MLP neurons of a small language model. Each row is named by its layer, matrix (up: input weights; down: output weights) and neuron, and shows model dimensions 304-495. Each number is 128 + 32 x the weight over its row's rms, rounded and kept within 0 to 255. Numbers have three digits each.
Before each neuron's rows, "fires on" lists the tokens most often at its 100 highest values on Wikipedia text that the model never trained on; "fires in" lists the words (lower case) most often at its 100 highest values on Wikipedia text that the model never trained on.

fires on: " an", " not"
fires in: "an", "not"
L7.up412:181160129149115147161115104145150228102135128136077057133188129106071127126173111077130126105147139090166139122105126143154190156086107125162103168126117156035174176174104104118155111185195170137094174052126113157161129104091169107135119129118094153176067102126136106102149157079144114155157104173120099075140151138143122118141099148152099096202108162108170055118138107131163148164115082118086153124118111130088140134125118119097032155100147091079089129125149145151110160092141102138120154143113111157158101131128172115067141190159185145149155102076179198170126129119047112127
L7.down412:078180160158164100132139102185160196142106144138098160159180119115131139156128126143105099113130080108139147132113124124124194124149130030080089134138125117132107148132156136153163128073148154102119161153136052164101155151158093120150149255116084043129078153138099041110116120118091172151131116102120088119119036128091101183175122112078114146136073132122108120125094121083119115128154135107161121100101183113090187118171154132114186130114154130136124112169071049146083201056074113113089124117096094127110108120049164128085127127041111130135124085146093121158139173144136123137

fires on: " and", " to", " some", " by"
fires in: "and", "to", "some", "by"
L7.up948:165176148159115169124178072110193169074073131075130176114175127138101187150122138095139092165136159111201116123123151074096167193120112147091131149122147058125120124125090160114144078148186114188067163094142121113176099105125216115160123108083133144127139087094088152156145127149143089171129109121113112113120089128134095114141137140134124139132160154119115140113150116198097070087080109101124112141130138152180131104077092130140073141141118151163095180119137122103086156057146173127182078167098121117163087168135106096116151109106151141104098162139128202097087133103098129149
L7.down948:147158180122120132096076103149125162091138068107184172151073078124078152132108080111105161112040127107111129078125128076153131107187135121084105142151125093122158163208154166148149105182134142140193065144104115138090197153110140136176124177153142146107091101157149161072094140052147127139093150121124159157174126156082111126144109123139109154078081123144067091097104131118116149103102110139125112145153160165084142175142151129118165098149110079121189139134146081105132113095074076117176136067107108085161184174138087122111165098136151143125140142087131153139139143149197128147

fires on: " an", " to", " General"
fires in: "an", "general", "to"
L7.up161:223087174175127128139121074079137125120116114077154070147115120112169104118118124103167141132172109124178130102145094118175144102092175194036164069107196139149159184150150141128125075158197081178075137152115131138120112059069160098187145163108064103138118080141084120144156132100132120129069154097079069126140040140161153113158123100106162113151138155082156160108125145103074128120160132151069103148160111112131129088119126132103100109125175107101110162169151111159157105143172134068073143156167094059050157155186134142142098120164111122091139184115130144109106126126078077133
L7.down161:080162144160096102133201128167147095125148184100135148140158134113131135156089088117069070138079085158150080140174140107127180135120134143095140135130152141165215060105168166145147115112122149159142176127104079095094146134086163103154132153118104202061103169209113121154079122163115180105135151131103109137151047125181160138135160152097130151153152166086074126171101128118145158084154172143157182114164169158081160099135102117145108128106124053171179090141071132150128120086090032137150116106123095144120105120098132129119161128120124186142148181137090146123140122130114097170

fires on: " which", " that", " who"
fires in: "which", "that", "who"
L7.up760:106137146205153181095137082050082179163162096109076101121134103110125170115135164093150155127195113121111131150080145163118107181183081126135136141160124093116080142165090114147144170189141212125151075141185128168102127095141131140132113135170113103117175138080113149147082138127101129133133083118106116116182127151152137156106130100064072134141129142102194138135146188152058128119121137068101090126088144120112159148121164114131147177143136129134124139058058100108171118121117116159113115107229154139137103096116130170098121167132095197133084071094085214116098188143132143098
L7.down760:127177108154117109124112141101119124184161086140187107078105088075107104109104130142107145173162113143131179119129158150110161157125069064133163122213081128134119142149172189171123141186106191141094178121088161120133107135163130131180119127163104123161140109146128135160145148136181150125127084135115147117152088132079119238071106099138116128109079195138113154142120138140188108140146133170077135123133209211133134088109138111147121137160111150089109086120120148132159153117106100135115137128102146128159166093194135210130126129098203134116103100114083152127134129140145137113

fires on: " by", " and", " while", " were", " of", " with"
fires in: "by", "and", "while", "were", "of", "with"
L7.up191:168142117164176187129154161096100105114146105125102168149178092133159153041135120163117075143140177079115086159092131103131097134148139152126124131080089117110188117165130111103125145164152119159106148072108117052138038114138165174116147082082144113129134149129117132109115131108112176107081126141141086161137135150104078122117106083125160105113119124109127121072135113185080117083120118108129110129141147131102110106094168093125200128146093154152175145087159129137191143155099145135091176133076080135141125126092114113064146118140144104096105117155106185068145124163075133112
L7.down191:162124099133111152125116112072162149164131027079111109102231115105140139101139096172179145083096139122167132168120113121133094125140148136114149179141138155090083163083123100132135134192134126117156129102101115166079125127157116108174127119142157139152132114150132122085140161153122147121096119127110132029144137105140164142180163032134104032149170144169127161108164100165145132153140145144127067090136104140133131093133108147117120127176139145138120161170123113179182160112121145148150155140167090068115116163130084056121153138122102117124118088118135133136106165116144138109

fires on: " from", " on", " From", " of"
fires in: "from", "on", "of"
L7.up4863:137187115124068153192144100136143154207148157103134132052124128128166152139070095125148077121110173131129127126098176160100154149166114081144112128141195113154086090156110052135147154101135093140158117139128098079147071143139073110085098085171139134122145190159097127132103111102047125129103155110108137075123093146067138143061103089153113119105158152158146136140154133154052147110119124124134136192125123123089161090170165146146195133096101073148089095068089129197130118071144152164120125127122058129104158121085064081147130137208198156146081154160165156132117129082124134073
L7.down4863:085141135173104163147166130107164140095128048178136085129171124109107146175144132113124142144116154160151132144112108127140132129136146146175132151162075175090074196102144138081092110094196145086198134177131089075160127097088122178172104211177115133178079117165217113089101139139142149120091150114147119151148197112084095094113102160135158086117167139143150121110110094112143123143090096103141140170113102129108086141080195166176103090160119147116124101118153119114153137142096142136103118141124151173151168174103114163133187127120100141203106100124156103143140119169102076116

fires on: " that", " football", " railway", " which", "'s"
fires in: "that", "railway", "football", "s", "which"
L7.up1094:224117178155143192162142110036106106105105159131157137103075146145164158120100135092157135104203117154085142108102107174116099108135105066095130056138171101097154115103098147125177146139152168128112135146113139123114136131174078114115086115157119105095101138084096152163129117130115129066145118163136148108136148143152107107108202153124093176047140165092149116070124138133115100143138114126081109130084132125177175085088124134169148105110142161117124115082097140117130102122169143098184139111109124179084146143082079156113123131079149166122102149066083116137098102147117092092
L7.down1094:134128120148104135115126161088176163170224129182109131130121106103151078188114114139156157163088138112149124105138176160141227191149119178144187151149084137077123133153149113178113119165106086137105148130205135111154150157119073151197111130113109114160172116148110118158129160124186113182136081178088132078112121119163092175162098075105083110173114111074145149142124125134124096131068139128077092137127150158127152111101128136138122193102149131044102209088145099087111095103110119135167116121198121161145114102138154068157144144058098086098111111084160115129069156122112118104

fires on: " of", " while", " is", " While", "While", " are"
fires in: "while", "of", "is", "s", "are"
L7.up1336:075103102189145122136097144149183176150152113155088119138131158129128157170100146139128113148085181133107106104105137149120114120181159146136095176219181177149122116139116132153158124041125108116109127143112113063144132132179131194122109114126123197172123149116167111057138118121073086155136140221149139146168052107125118085101154192095198104118120160150176115152112112148179131111050095117136164176120114099131128186116093145149129091087089122112145133140187112115147130132072104096090127217143141133101111162127111121145116114158155086108186143132151116073170217184113075105
L7.down1336:139112086142156137122159189101157084115099095114150134147180209173161136158138113119096154118093159156155138137160153178106104133144117145124130143143124150119099075092105150076124129156176079106176102125102141148132105156087115145105138160189156107195184151134099069118114132132133103188141075098127145183089133101075124140113101121139119077175112127147118122118152111093187127095113132114101129127082114148148172187139177058100161114066137177157164095109111108113126117176117121172151135114082151157140186082047125089114097096131165103115158128178121117127125158107147104137

fires on: " into", "in", " started", " starting", "-in"
fires in: "into", "in", "as", "started", "starting"
L7.up2425:113181028122146126162139135155057173112121144052064114146139112156144160055134082118145092113118132128161122121167081113080149155171152133146103101164134120125099163129112062118140100114120167102113152068138086076106127069168175072112187153200137127128105133155161152158114107120164097169121151075134121134120143107078135127119084163148156113170149085162132115131135169166059078085057115122139157132123151143108101136101113145145115080117142108121115174125174145146087127142079121145162112129154084115131113157128073114141168151144133157119143145099192138107162065140097109149
L7.down2425:107134153159165169122110130115114194152110101140180064186120169099133161140142072190154106123155090094136155140153121119106099120155096103127105170148162173134113199116135116099139093108154141140114101146094058126104125121064126137137133162223165130110125154148118109078096128123216108164139112051111164095130165206152084113134125147141120105140150146102150099141104118148127157132116099113152199185153120174131143073161157178075152143176156147155171147203113140098119156064113147150091178085110121130127136117079122125112139125121100172080113180104179073135091139158144108135

fires on: " in", " part", " on", " of", " among", " into"
fires in: "in", "part", "on", "of", "among", "into"
L7.up5358:198155128132111138126100112147145111148180158118157027107116108122073027056146071116130137102153109129134103119114093092070174148143110075157102121137123104147107134125143058089087098121142135183072030075102116129149159101094142119130160162129085118104129139124100098135147165051152127133104135077165138107096146072139150112128100118091114124119128126178096124128124179097140107095104071131147132114134112088133135166088148093094136159135110106136108170123117095133175123081099127130114162180148131095091142129168134130113128097127158082107135133153147172184166117168075083162
L7.down5358:137183139141085095097069167180167156151120116084148148135091113111077094104139108113119081069146172072128108180133162107121143098162181080190107150081129163117144144163180088136125129144137170117130094140089127103133100129145071120153167155112153126168110137143138097122117125148124118199150163100181105125088096131116172187100130086095125106112132074151123059135151182185129119096125142157148121131118081160109083143158107116067088126098104175170126123159137135097084169080073146167109134097091161109178093174082141148132141158169106118188109095112156090169119161165115138136

fires on: " at", " At", "At"
fires in: "at", "atrian"
L7.up1798:135127156118115155117105153141106162172166122131176088126109111126156083137189102102149107137132149117148118109147137140158128097159159123110123156156189152137105190139151117140125128102164095135098073139111106160156100116138113090180163087136075166132152189160204120138106152108087145162077146166123131108132133077242129212130127127161156117143149118090194193089104079105151110151081090179094146151080120139147131116113141143153076133133186072105149142150081154202099131183165148087190073109087138111161099039073093109116129150193138153142127139122137108144130120159090113114
L7.down1798:085121135158132115091157117103153099142079183121088116171114067112108127152124174145093193102124100196163091086115116116119111099190071167199110143157152125097136175078117122138123110115089125167129138149118143073135060155060112105115137169236113168158150124136144111110088147120166099128156146197159121180105129139132138185154116149058110174135194123123101091105112180149138118118104147093096159157110139142166099117174145215153110143085140141133139123122104114106059096102136171091125045194087113077140096097156092113143138094101143129130096130097155177154163171152122091144

fires on: " to", " of", " in", " with", " on", " from"
fires in: "to", "s", "of", "in", "with", "on"
L7.up572:136155145145150132126165083185155113116161139149100133122117121139111162168129085138125085126141153132156089097143120164124098157113086101099116199120132135123143093120132102112141111060146121130122133128109123047166118166097147114174146144105176126124124205120132067105116144160136177170076106195143156138111161079116124151100114099123130125138082167139160188125151153173134114101051094122100128091159107099195152169091141119173151182114097169098119125130101147033101141109156199093137157130100137137100145120113121092071144151121183168079117102132068110071069091107098097096
L7.down572:101137141120166115099124112187147099085124118128085107206133133153147158120104138047130094232171161072105082143091102152175178158112100165081081145113065145056154095087082143115125103126115145143121151152079150077119117175093106111141152129123117140088134181129135128120171116187189149110149136118094116152159127123109147102050124163134115154148114107131120080097095062127161133143130127081128186177161094141136157130135113165200120174137138134137136065076109088113189176129190137154103175110142081144174121060092098176139160154087117158125166134130069144086127157101121139101

fires on: " an", " An"
fires in: "an", "aniruddha"
L7.up1490:169110100100121100091136110128166149117113101015143096092203055135102107111170081127121105106148117102164073134125085127148167112087094104124092124124171075075138200129111108102166067178168147130140117110096099135108111052106131129125125173140136123124133086158118084152126112097156136183143135127132126101126123161108135098102117138124177101165110157058188177089173094112167133091090100159128125118167119108145160108136151123100075146080110071102109096149188105094124133106181141126124147092140067159088099161176091081117091110167205051076127089142153193116125141157105097109
L7.down1490:104140119139132103101167111191150126175071172104141142179209105100138102132122117110091106107121075126154139135102126126083196079128127124079096178150146090113156175107172152148177118136168115154135115129100060141114134124111120150129122254101141128124124117124138108134096120130125142137114097152088151117123079147163144127126136160175134166168102158093132141119121129120126142125134063215146133140092161100131245109146127115142103170146108078117107122170139126116103132090111086120159070147143102113077150124062141117095135127121215165143098103151104141121168141132111107114

fires on: " in", " on", " by"
fires in: "in", "on", "by"
L7.up4284:131152142118119111219164084140150161095166140172131101118080131127125084119118120125148115143114183213137137178079076109090121168171117111071129149178172128181103150138144096073150092166144214125117128153133035141145149116097126106169132170160073094111145172099173206151154097145080119131137067177138136091137133141096165160145090075127127141153126068136199019126172120152115137112121121111108103099133129099126146157143148126080104143170107102165103144133210081126136137108157113122150138167080137105133147170094097099136165144124206198100083152089127125158155112136072111116
L7.down4284:144180119151123112099151164137130176147140116130170087128126137106130137093116126110084136126162089094134132128125108170070120044110085094132151140118133131079134147138162102106162060086190121133159092109149114146067126118159161097130101186243165144133146094114112135127192146136068125135136153143116169140119098141090165125066101104175122114075111144116088116096116097154182115093120087172159127173120125124166093089142127138175082179090147113178154106128175126137089117100138121116166139103085134084188148139128134132086137114130105150156156140121166120152175129128114163120

fires on: " on", " in", " to", " at"
fires in: "on", "in", "to", "at"
L7.up1742:117102149157106134206120161095124173129138142148065146133121166100111139131081124083140101108122142096169079101137111169088174176109148137146155139197091092122125131005143120111196146140191123185051068059139129119160153182094202138165085085117110115161124105124121182152111159163101139147079105153131136109148112131038121125105154173118078128109130086160142060116139087143128171170142090111102144133084093120083158085114119172132109144125078120124075134146144154120127154119123119158112178104116062095104128167128154117119111116115188135121117110131199179106149103084087080107
L7.down1742:104116062123155125098176158158118135118122168096108067112110127156104128124155158084130065096164121117128116116076107074136096123121129100143108138099166164162125169163088131140088138132098099089124164211136103143138064121091120148120104122141037108124104116146198134146128111132102131095140179109061104126110130127110202133118138103111181135165104145159119117149094129111182123116107109145160110145126133156184134108126117095120147087108128124097174098144123163175168097140165159144106145171159166102132132087137113126109198149159074137163143114141104171117092137185136133150

fires on: " from", " of", " and", " Western"
fires in: "from", "of", "and", "western"
L7.up2893:140104199156143160126088076174099144078155147066134150123138067083163175139138058112162143134066145150134141131156133145145145161110091120099096134129114147169124167127148092080143146138157086126077128119143078089195139075102131057185073095121184194106105143183083177109075161102067153144168118119142105074161159165109170116139078102118107137145133119064118096150160074161126073111129139102107152144191131104163145061126119173157158114135154140131112149126185119105151124082133135113143160144124189095174125140090142097154101113148192102130113128097179101127130214126108185121
L7.down2893:117126122130115116152193089118065129108142134162093166164128125172027145147163156115129139145128138150148089113073130122209134134127153127157100181128159129152101187121092090036115142100158171091138121186165095110201134134144115131128097143131152106148131101134152067166110138120091147132128187139122127066109172110145136140107131125103106121135172132105209093055148107159124069146156084124085132144107142124140173116050131192091085097191103168146105081168096104116158093073103088146170138160117110164110131069080177093195104175104117136146094106166134109117146102112176166176

fires on: " at", " on"
fires in: "at", "on"
L7.up5114:129176140100084123149167078140110149181151128077063109111116124111113161136157064106173091127145141153179177139130095101114136139194141126128145144143103181143064118055129106132158088116082146164112160122146111111179151138132124139100166096170083143137147154131193079064145174110185135121135103113139119093106150129161214111084096103141099123171119111153167068116097134145173127141173077097068133139122132141148113149154150095158062170085077077114120131154103116142132131165128134138105097093121046142114171177074100030137157191153089168159163112174158135142100051142115091151
L7.down5114:061192087186133156158162127139198112176067090096172201117124112140114146067105128139087148079158113150141118102146100104122143078134151088160104130172148152070169112140145102139128106127147109082143149130144159130120119090073133106104174195240146132138196174155173104118093106137169088137124101105117151143129155111145161145082190169123111089100145147141110120113112126140100104108180205128136187146109159147134078167150184139113161159139061137140089106145107112157065099091142170116146119120161130109158084118116159096104125105150133128164180143067127109099110108149102112094

fires on: " of", " at", " with", " to", " the"
fires in: "of", "at", "with", "to", "the"
L7.up2869:090079155106112140123148121033139158197083146143102116108117089064136154145093138133198122142128166131128105097161151250130117118122139117143108164167110131121172125119132104063202139157091166144119081041098148075133130108113183088093071078132134150081138131115087221148112139131162160158163148137119140101164081181120203118099166065140101111106109172143149132113090104200057083104110130171050145150140172149141117066089110145124147154126085115093130143144116117128168130134130157095204166161099103162128141111134118136091128142128197145105138128130075110066085148078113169083
L7.down2869:152168069122105144129161117172158116172118105116137124171129129112098164142187123133087122140134121107131059145040092057098128102143135109160102168115105135155149131138215138113100092137140122103174119162080187107185113159127102104130185133102077095203132032120121114079116114084169111155111128156084120130117178117162120141106163146087103079165164140050110130126104118095063149109183143121121103084111118162172136097070141127119098129133147155130099119143189167134104090168133144150106093114136158147156095121106191081177070148135114125146146159152125137131149138131123100185

fires on: " of", " began", " founded", " from"
fires in: "of", "began", "during", "founded", "from"
L7.up3544:092100129218146197142144096143088109082199118095109110125115135119092157137124076068100105122121184142102062123099135114169128143203117094153100140122178094127091158153133062103114075100133103146103121148099117109216121085120110099155144132163148122111140128146156173114152133090129141149094103144128081086122125121167170117060083091084149108105099099100146084061129099170128093130101161098101151190154136125144104168175164124098135107112064126153102105162084137130147162071091170108120152175159104122114181171088086095057143156124173155076079111178178094144129160157162083155
L7.down3544:142151162165107162161143106208076112124157112127148150160084103129105121137182082067113094197134159139117117086109124124214196088195130085116080119199132140087095138122217085091148158142164108098145112137150119128162099143106129115151136139178122148112156099093082119124139104120148154161132101108130108101170107124094128112119075148132088066156110110199152102145172135187109115132131147105161176149130151145100117174114154140144164156179117168113145086141095180131125112102159141163107104101099142175051154105096098058120073155108127167123139114144135129107136178113125174120

fires on: " of", " female", " former"
fires in: "of", "female", "former"
L7.up3285:185129174155128190183084121030182169154115128094069186084244184127176102097107121140143130149136138113109174106116143158123117126119120137105145087160168092144097066114140119171136148140095085096123108079122094118072184149123118106120123159106153124109101112152090181106137141155124179087106121115147148130140109130129158136079130088145113123129131085163125127105162088157161104063099142156082112071071120107092160075183149117145100144110097160113156060136153121055137127152160128108149122090117089163126155184101118144097146094143095122056085085148135117102143131124107130094
L7.down3285:122205107102175123155123118107167144154148112107108090130206151151113110086142102138099124085137079072097153106142066066111144136095152116108145071099156105123117150092160149142125085156138113136082138134116081131084147104050144089174158126086100131192120145147113171152098070119152075127157138113130152088156132101125184148165164151094124093171148164190123188089166122080101108181147136159127131072075196170074212133125163113179181114175125154132106116199125149163086109133131121177136170120108115116161092149116130120088078169113117176086128136140158160063195142116140107095

fires on: " to", " from", " left", " up", " joined", " began"
fires in: "to", "from", "left", "up", "joined", "began"
L7.up3883:154109161196117209103116126169067114160182096121159147145189103149141157093100101106113111132170160148155079143143161142105118154186168111143150173104175132117177168108178064146122158125137113136128085144175150124117153117117079110168130147158167129069082113068153126154107093131126152124121145164164095104140161060102152107087068174071158116106125075108146159127109079200090110090038112191063111136187113100138139093088165096131155120102122097074166124149144161145120143128130132130126127124151140144145108099110088115116213138106110173067095162110180130154119140192144103130
L7.down3883:178134160169119095153113092177101137140150161163130163128116160167104135151168108093065142181109138132076099116099119120177146077136093107177124129200174126141142128198194121106114114163169112127084114084132118144142135156169168125143097150166165126177109112090174090103140107047166116161143178104171166114172187136142093146154097155129073093093094163150127096163126130166130088167118138144091196127135116109130114139076108187159162094171066060103125107136096106134127143167143115118114155121166186147106165056158126078119124169076123169117069147073112083135145118158140146144

fires on: " under", " for", " on", " awarded", " given", " received"
fires in: "under", "for", "on", "awarded", "given", "received"
L7.up1450:108214129128083133164102171137121160166084123095100119111126103121111181115165107190137080168173172148120108129146134103084147158139087142116102130119122129160140131109139088177130150077075106174112140087175131140158158090118088172144110207089106172122159182115093090112134136088148142112106152129177160091135119112101126142116072139065131120100108127179103156102106119113200105117140137122144128123088136138117200139154152105126116144068140076124084151149140129102171113161088146135095090055106056139080178183108152124081167114125140104119171115130119133146114103111037128138
L7.down1450:173056131152142121133107090103172090124091099108149149090164158108101142051110102134146109097169122135097163127059165089111113158130168122180146141144159118104152191138165195160108088108091119108112112149144104129155110155139165105152165109195080108161116111113101152117165108194085125136102114096101189109107138114198128164146148148134117076113123135148135090130141135146104179152129187132195126167099112149198144135098137197117146122124117136177100133158079137156089105139180146097104150168112156152075073171091097092143119085134164152091184112116092123206132138114099089162

fires on: " that", " where", " life", " this", " what"
fires in: "that", "where", "life", "this", "what", "career"
L7.up4087:149084095145121123187148107109119112064118169152128125126123165127078128159082103122112105097153169161130109133095151159151137155145079194043122184148148123149171097188121136083134138170201146139155080101195130144113091144096080137123094128103093122136131121121121149131153162090129118155094107142176136068150127065097101125132178118112154146104143112133124094140163148101143162145122119099124134128123143120134133136121140100111183106111124169085125096117189149116143120160069081129158116105183046141080096137134171129061089130143198190119099103145144179048113075154081132115
L7.down4087:185107068082150057081157089181155142151097119061143152116135111117087133070050109125149147131162091104174119149088047169124108092145111157134155149152115160131142119130147163107140104072092123087114110126146121141107111129100099153117119110111132162081128091143122146061128090147128116134137136109117181110115104125103150192115058086173115100114140091105217098059118115208063137110104127141129140100128171190171078162103147107170093159150108144153118134129184201149150098133187146132091072140155170141126124134146173221099120148127112145145135132149112098172118083125149166160

fires on: " of", " to", " with", "ast", " and", " footballer"
fires in: "of", "to", "with", "and", "footballer"
L7.up1455:144125140147147129149170111103179144101151079101062155140181116086132182128110096156132105109145131120138125109077130120133155164100145104130039119108169124119150106078066098145160122194159091107095160112095094073131129101125175076120167145138151145110161151171113181129130106101099142136119078132190148092152125146169176104052134127111179119166095109115169185151182122134105189101185147104083124090152102102142157141106082102146109092120095165123131113125100115120188104113132110122104145155154073123161103158118133102096094158139122198058115103101135210135118141150158146115
L7.down1455:104126138142101099116130152101102165173172083151117111123161147108097146101162139107086130146123091105086076108095161147147086119097130155146140097140122165107148096129131189161107166113117166034127171111191102110082113155129097112176132109148126074181130150156096120154077146141129140142134212082125135117103114090177092205147129107129080088115123121181156147089150115169184080085115142127159112114114184197078105108120109164109087146122185102094090079124155111103146091111201188124093148137104126067184138084166141146131172135164064162103083103124178166164147153109123145119

fires on: " of", " in", " that", " on", " election"
fires in: "of", "in", "that", "on", "election"
L7.up1863:123187117122148137158140150208139140136080103119113098097138092165094110124099155114136121164170080151113122116109108129155114149140144070114088086124108155127162150105053141092173161149180141106110117099165108170135070158102083143088115151189166134176111142126103195176128118075095094133077123127146162137189164145109094173102138129141120120112159154163124179070156085152066089143132059074136146117134122124128109153140114155147050155177124117104147108077151103118077125093099086095149111122112120163129143131100088143137106114144146176152151173100173170131078128211127115037
L7.down1863:090123105132097111066083114101174146128142187154106069094050136084114154106106139141134099144154137163179153159142139185181143155172124097122168080138128140137123176157100098085086122155168149143117120125150133106147183104128120127121032122130090156085098136112163141154114128107170161113085123075098142118146119171104066141164159138095122121104165123153135151106100172108134110152129118124116118079091098144187111147112180175181047123141128111128129104106043089133099135135152157087122166076089096105176115113097155077137147138124128116129116131117097083141150149135136097045

fires on: " in", " at", " mid", " into", " de", "-in"
fires in: "in", "at", "mid", "into"
L7.up861:109162128134089126198149120096084165136125167129109150121156122137070102039088086092136184181154134161178098081146106139095106120179107119197130117175133125158111157054176108118133117114088193085109081154162091140106171087074092130120093146197120184153145132164171205120099142141132180133138161135144118157122160134067111147114137105174111148145108111232095140180120168117193107137055134127130128156050123134127146121085107082111120103151077107040174135109080166090155112105050120086132065125156114138130112156162102136115109136120105176127133166098157136114144158194118071110
L7.down861:144151100142174100181167120133119107122102107164128156129169124149131139115160114103093110093132129093149093118151117103141128169144157110097191151150137109190126129065177157149122104191123097087105170100106130108134191155101113151149095125189118120088102158169140088180077092126102077127143119085116141214154099123053128120108133118164170117124103161112081135123157136153127100125127116119143109113091136168144072042191047137145175105174177147129113082142091067116135119102131101156152144123129161132159129118115178138122141136163161110099063098114088142143190089156106100119

fires on: " of", " a", " in", "ast"
fires in: "of", "a", "in", "died"
L7.up2162:117152100114125098085121131136164113109147131076006079148147087136088104092150124142088101128155067160177184118115141156118172143174110134121125134088151079114118098085152106131120145146242160180113138103117116103171140160153156154112138169195133138137124198085162130099162229103117112053147140156083106127131093149042179158111162158115084117152093129137171118096073182104140122103116111085147155094131083116127112145151160100171093109123111129112121093090086088085119168148108157168087144143131072110116127128144096061095109141109115155155117127179114209121154166132115117112
L7.down2162:100126112135149146140133115119149160144183116150166106106118118130058128140152107115144073082171167081181225154063108098091119109087144145130092157172100138073107119151123094119104122152129172080199154118065118095117080196117100115162144140102156098147104107176148107135142105177138112137123082109133151157074113124142143095152128095077075058136111147150114109121071113171152159119150148138118125126113141161145083122115044119110108147176071118133109121099190110124176131132117179141135172124174126167163118135121166052140104192088120134133090147122176133150101146070135140173

fires on: " has", "'s", " are", " to", " Among", " have"
fires in: "has", "s", "are", "to", "among", "have"
L7.up5219:186172106125052115089083116100096168091050119141123110169141170146168141166102121219168120084123099102127128109116103109136150151122140141113111130125132127100123090080150152154130056090151107127114148101084171122147035112171192121143163118051111144102110130117134144126145142123107085106193082086105137116171063156155127129107186102155214150094132108097157077060158094125124130095185133106114130143093165152087147088144032106127116187124187124073167116146114087144076123156118164142135115153159172123109146145125111150111106186112101169085170199097109145117105064140118113136
L7.down5219:175171136135172140129188123142158168152083144102112082180192110144182157118157152101109123121048178128108153133096166090146164094145097154156167120106168111136090111123151130164168131088120101129117087162098129148214118056115148134130134111134182106110105175152151112144139129156128096135080128117107070102177148142191107136112102127073148118073111145119152135128088167124120183088150103120119067074069183211157102147114117142106179130107140116155100108097175116141137106110079065192089128114148130124122122096139110074118117113133136150095178235147145067109137117121119092134

fires on: " International", " Pro", " Per", " one", " to", " One"
fires in: "one", "international", "to", "pro", "according"
L7.up10:124122123134091088168125119072155180131090143025075137133099125095085093102194105137104137165104115088130094103111094117133143128107114107081091170145143075159055173104127137081163120150096198145131159123159084146152143096090110131141159142183105113158156107086131133139192153169102079100111170180092178068128068130116129089158127109134088120145094090135139062101153133120048120109126101187077134113102128119133136117152122133150156162143088133130140140166095101181140123136150114075168138104176140087085154098167089080109193186145186090154114155095137136080126189135111151126
L7.down10:167127149147134134132196131104188128124114133128129187119129113132098168155140196167090124063170144099160152153134152055133127090134109105101144117094165118104134146106183163111127121077137106109111117130146109123138090113115135132159097077189165112124153071114109153143087135199102171122116155082103058065149127180176130118169139153159122143125116139127048128167084178127102118110130158152158114170169144147112140160113160112158156128107126157171157150163125153149083137100115152114104173107127156095128128139093148129153138098100111174113171137123105118121140109098121145138